{"hidden_size": 192, "num_attention_heads": 6, "norm_eps": 1e-05, "positions": "learned", "bias": "none", "train_tokens": 900600000}
MLP neurons of a small language model. Each row is named by its layer, matrix (gate and up: input weights; down: output weights) and neuron, and shows model dimensions 0-191. Each number is 128 + 32 x the weight over its row's rms, rounded and kept within 0 to 255. Numbers have three digits each. A neuron's up and down rows have the sign that makes its largest values positive.
After each neuron's rows, "raises" lists the tokens whose logits its output raises most directly, leaving later layers aside.

L15.gate381:201125163079151063154122176151115110161131100086154165180101144173081155093096119092122146158150145145143111157168154109167129100180137205094110124137119034119093139099080133106097092061116119067079135150134140127148079090111157049129137100172191117072110165134137128113135087097142103130093088163127123154145150138133125148112066153123151127052112173074082108070113161077075139091113152123162154127131132160113122174062125136144100149119134108134179101106127154112126170121140140166164140101110158125122161160150111176146141194219074124139136129141149129120087151126137169129
L15.up381:126131122129147125119101165084085163102112130178130119156090132130131171155127151072119071200140194175074116095118116149187093125093120117133176109103175081161120140131129167135155116163168103115129160113149122163094155117162141172156087138159164169093115105099127112152076204153140124145166154107045130100096084089142145193095091129063161174165164142119106168124057095144226132131138111083117121114151129108074148083112127084160069150119153164145104125109190111154146118136103212105143125128131165081084141107132126108156114158109124106113132125117075137110180041143128152131
L15.down381:125185136143138054090145136094120177116151138155200131152093145105120136168120119093190120072097088106117174081083116088124118122090184116101137146049122185143146153126108112141180075132156110122125134137154074108118147173126107101123159118093141122159209104145136164111126106087105087114123115133189103157082154059129176167137135176119131148097144161157172124126122150108079106159201190134141091083088121137106057147172124180113142162076094178108113075092156115151072115111118158132109129145093139126183107173174095078140101114139088072142149134120135104098147117106161183079
raises: "les", "led", "ler", "let", "ling"

L11.gate66:133133167125115120109083127122173094135115095128177101145144141097098045198166183108193098105127144138099135135111135170071114105103110143133171055107124111123107139090145139097095140095108100147090096125074060152095121081102052195136131112133148137141095137143156122154071188149138140092100117086175127106089095127111142188125125147122131157140075111142130077126068135114165145102102125075145117124105196099136123117173140119114126102117124103090156074110043154194155119200128125175089093148079077101195154142103156089160154144175115098128090136155170178145161116110137084119
L11.up66:179054131142073141098170123123084125141129145141128143148128113072142041162147093152146162106118190150109081122136097156060111107126116102122149119113156124108117150096110120175186143143101164092143121091101127111212129174083102120161120107124103108097081149052125143093113151152137102081123163143103179149139157061132126154167104207093079100187166069135132141145172132111150139142138141083088140144106119082109090129207175091091116107192125138117153118083154081159166114168128107082149112122076138132111134115192111116190107119118118159140109083194107138182121125107167132174
L11.down66:127135125075092095120134153161153119174142120094128153136155129116100079174164121156104174110105161151163103114133183063109155159111154075105129124056080147154166147119115133143121189108089216114078162088137116120128130192118180111118154131079133093110148159113054108159091138094186099101136126115109194144193113171082146109089114114154134131146131151133181089120086163138107138126161171109131142100184179142135110114092140055158119096113127104095142114147141130120068105129099083137131163123140169090110169146154136161171162124215119132089173060123071172127156201133158173141
raises: "ten", "per", "las", "rim", "tt"

L9.gate373:135191123122112091187205143070108121130126201126151131092135204160141123189123130111105144120106165138178100120135139082175124146123104166071080096149132163159152206179113130103173127138158162086158102085145116095132157182134113157180127128164076188136056026113168122185180163176173077113143168067146136105095140167112147101144120136160115177131110118146132134157104127117104111114154106122079155132119132130122119109116162128195113121117107127094139103117160191139111138160119178162121169150113128125175086143090091097146140108135146121136100049123137117133111095100069147090
L9.up373:103092052110157131173106158133113123158200130216126118133058126111159197101158132121120090116158158075192029058124129137127158104181148158114179119120162132099130119170116117137076153102138097108105099166153151188126135157145117143110086144123161157076091078150130172174117142107077140135129125103129136131106167091102151089162121133184139149118124133213089182141143037101081131146150160084155103132124155148154154064143142071156166115136164079138151137116136160113099087158135132129100130175100134134195109125129165111140180123126147158164111129117140076133162095126124081139
L9.down373:140156102147115060074112101117115098119108192131097097090072148144161119136200143116132178162136086160170177118129166101136156080113192093173163162159186117168176137198132097100146099086228175162206131032180152131144124129075177152106143121137109117125108174093144125117121116128134104099123143135127109113136105176104146119170131079133127104140129115052103131162136162162134104126159118170148103143150143122093070163126150124074115123145175171151105125149099141200130177152135104130120149120135159125114091103098076127097088199068161116130098097123076110152125131123136149104
raises: "une", "uth", "use", "uing", "ight"

L7.gate558:110136158108104099171126129132126137099140059106112157125156136109130125178161142145124089113111108154094168114200087156132109155157184110142119083130090110108071122186130115188138104089095150120153092168150080143111146106094149046101168143145116162132171188107060061178061121147154075158148082132120134083085163127106144120126086150105064093141118080113155143130154167132135133124084130106137149145104150107107140121149097233171148130125152123156177108093062120156126086178098073122112059156135152081128189155073126150133179099118094119116093134141059123142128113143095087162
L7.up558:086087185188071119180154183158136161128107166137105146121115143136137126121101131113133089145120043198087210168134143133117133126185123123188105107074148137128187131123122142113082125176151071196180139115157150111085127169132131128080162158142169138144154147115136136138101123111064163172134118118151131107134148095140141096140133185122082095146104189147163103059166158082172104181186092096176084130114110087134151147056208118121122144115135133147139149101109148111129104117151143153175120097144127115086091109117098085166066103170146122124072131147111109199133159158111114093
L7.down558:095086106098178176097129124109081154111111073124149094152139102117118132118103125120111173098133161069192132135090109146118122140088030074085083107132116119083128127078109137076074114120111114126102175152131125133170141064140065110189144162139139132136162101170162140109119141127162159101117154096182140162138097187084107093085091117126163149146113080131088141155044084084119166104135131129120135156102087189114104117163135101082199099123117133136130075159135113127161156178096117124136168159110136167049173119144116131077100142121106114124129093071195087100190183125107099158
raises: "rib", "ches", "rop", "ts", "ries"

L15.gate288:126138102120193114125112128085171112085143104129202138098176135071150148139125115098118079157142121103074072145107118211107168096140133169118177087110145130093095151158146073130180111129149094138115134140126136129110151091180181129138080137088092091171200127152148091122173104148092170160103134082124142162114107171105119097134129086155083120125120087151167112162123125127088099148168030098176181146122119186133087091194080099110136127125134092092148143137105133126166131173117092190124146145148109170192119135130114084101142091114088152109099161097190135042112117081095130089
L15.up288:187164153107118118102149136069144184149159127059129114119156139121135086129142100158191166161134140136142085136090138103135116130140145149164144137120111125157165120106117132183128103119049146131156156109088153083055127177190090094175115139106152158123061131106058182119175153137141203144137101128163082150088143100146133131122201100102145188114122082117165132132175181050160202080093124136120108115141116108143080131106086128119181059076116070136096122169099211163156166155149101114092142113115099132170118120167164151148118150091134123101155136165151114157082123119149138118
L15.down288:126138176101135106134100137086153049169116123108110129177139148191096151083129097097147115108125098122179131170126078070144086111142119172116128122165089072122187102098148169173124154082109149140101106083085101114145101121112130128124110083107111138143117128159146078086144117105143122126168103114142101175168124178134169154094110186150100152150137183116118123124157177071104138171112180117157195163114202124072156097082126163145116144094145163134123130125164133124074129089177153072196158128117125135083149179158100074037186103182125122152086137146161144112143212093152148122
raises: "ious", "gent", "agon", " defense", "ities"

L15.gate467:098105119122128104148143086143105123103147114173150134154171187088139131187148124071124122150085030126107164097092099095109097096102087214118155148122147071090182042167133092116155098155143166073145091114121086174157171163157148135176109115080126224139119141115106134097135123098147117141129128089134147097125134153129125137134146055166094143120137086148164150115100183098153137076114133164145121150102145219175138097143104098109148153082121157164152157095092136119105082111124114150168138134095087155119085136103109148129084197129157113121029116151139094173125167149125143116
L15.up467:129133142158142132142212157121128158098183112143101159118109125134154135127110141137167122132192165047164104138174172155110129154140209103151109141153062079158185145086175120130063182141145057181132161174108131146102161170103065103140139133136128099148198148154148191136123106079131116052139071168074084095125095097139059108115117156107134113119127133152139138095125124142112088109159151151111187171123110081142167147104138134100200133119113125106155117132160127139109129178091134078076126112105119141139114202115187101084077124115103101180192174152131099126113115130118120132
L15.down467:099141115067110112119080139158044107129116066160142175149139161088107121114162131108089156108050088138076123120078098068115159119131067173116205180100153106167145061132093135110157091145159176105126089188095130098170112109154130138171103177126107135162152164155066097140168100173141144138129150111162132095088156097106143147090172067168115137124094116121181118153149132142166135104140140145137098156137098172092124032137101130098130148108158210114134121101156099111133096157169102145133181140136116130062135133078068107114093146104094122089081118177153109149148118173137141131
raises: " clubs", " groups", " players", " individuals", "ales"

L2.gate869:090142176143105111054067100127124143155166151192155131126119157101124130124120102134093121162110206124174125118150213117152128124156091113120090114071108145129190115119131096137115165118093131127222146122115147137033065116136138119127127154109111167205089128104162130159056190165101103073144159126117137096118147106157119094082151136109099139085165066134094092110109093134162113110128111151129143082112122130115193138105114119125126109117151154110138173160059190121120105117104157120106087048118127149121116126164079149128050157109125176105089121164092151156089147102148057116
L2.up869:057163130106114132100080116120124128120173151134133179128097175164148125152134143137107108198095211085138126161175141108146100078187113155176105105073073138128166109108133128199101166067125110122199099093148096142067068178104151129149167121082098137147091121103130091158132183158106074096160140107152129186116184112137111176100152103091071140160183100171115108121120100128147127120125142113180157098133108103093149115084095140160170136109118168119179125187098154142121123111114175098092102040122117101116164177169098126102056124145131145097123131119109131134103133134196099096
L2.down869:119110116150129209143116134067133221079106111211120114176146088123131158058146151145112139166105131070076142148142153119178136113162094160103132091094130159088133123120140079085115169131144131157147147127102079054138116145126134115172139097167112094178108159103146124111097105108096213054155141126161088141147183203152124118131119159162118083116087147098145069101165121131110182088125141134103089110137069113160105119145103083151096103123084197110146109181154133099157121107092134112118111068169117091131141087135145090124181100078139123152123127162129143135103119110190129057
raises: " |", "ers", "s", ";", "ali"

L2.gate990:147056156116091107145142121106182151135114118104139174097138137163154096126107159118119169125158129132096092145146053114137152134120129123142124136134121143102174135163125079125177123105093157120099152163088118105150097099105184146127104181162141103103172136138126146126212104142078173116102186161084123166187074138166076097141217129137093102147155121121115190087099158114160164184117117076100090136131185143181136154130129142124127056144155096127166185111135104077157129126122177099128200192114167193103097084149143112153198066175164088156146145140157111132096109171142097163
L2.up990:131091070077123158188108158134143102078138103166155125052118181127167152102144137113107129138123131119095087102148119158195061104137092113084159129095099125066117139204137163130125170159146125078117152132114099180127063161142176117122121092113091051162106124191130170065163124120171116158125151112132132120099130089177107096139150140115122130157096131152173153109074099089154112144093105087150109145137112104060131100131133176199155188140144109144122122171181070149131164163090150142128145107111136164092126168147134164166156080192114151146187121080138101124091054184127135132
L2.down990:129069095105083146159168196152117157127102146111131114164148182128157143123120082102132116164136111116056145157118143102163098086165124144086144108131107168092135153187140170185101117132129081152094153164117104064083122147116123067119088140163119071136114106157163131045124102188221152101177133120068121097124178112085100131194136154118109116154110164126104151150176127107137085157122161180069123145174140124145125116161096131189053140089046137092106127130135120108140112181166094191107110112125130107124126089129116161102130206113088160159097131170143109100110152132156149092
raises: "iat", "iar", "iet", "iate", "ia"

L9.gate413:145124140076143089161094159133127106130139118138131139126113186147113115114180069111136055141143102152173154130139074110191162172128154141133094148152153103096119166165109121149182137176179154150152091130109090035144111115087114100108135133157103174096080077116144145121170084115147075171088172122153104161095158154107168060121073143179110132108137140149137153126108142113146071122153097119116137106014155083109171120170114143161130139110131065142173117174153155104168062119119166116161178107129159122179147155144114115142118134097134168134085183145074142152123130037074116108
L9.up413:111106163121133130148108139124107166129128104092160163155107121145110126162143131128117176143147108096143077213172127137162126101167092104114091089136084133104151139187150102159142112171124111102113131145136108085156128141152161098138154098173076082077180085111167141133157138146104130157085155223069170141163106143177089111097162149123110170086127083131134130177126124139090125114051152130163129120157107117158129172189118132175132159187122141101055113132151161111105069107058113154125113076080108111120100141092179145213198152071170195100156109154158147153119088077097137118
L9.down413:120159096176130092173111136176105101130104137128079111152179088153106112165097098130095139153108102134145136104138114099105127138106116153108176165117179099143088118046164156188114145119080086169052189070151157176087114098154135113082165154104127067130155178145042127093107146170146183109131115059146108149115145088114094147095156157125081124087097141171120105089104133119158102138150197139119122144107171196105140110064155079137099165116112107096139116094158116110133165154111146101105129117160134100136131178118118128062077129143039128131175155098135173104147194077146134111
raises: "ral", "rio", "ir", "rial", "ugh"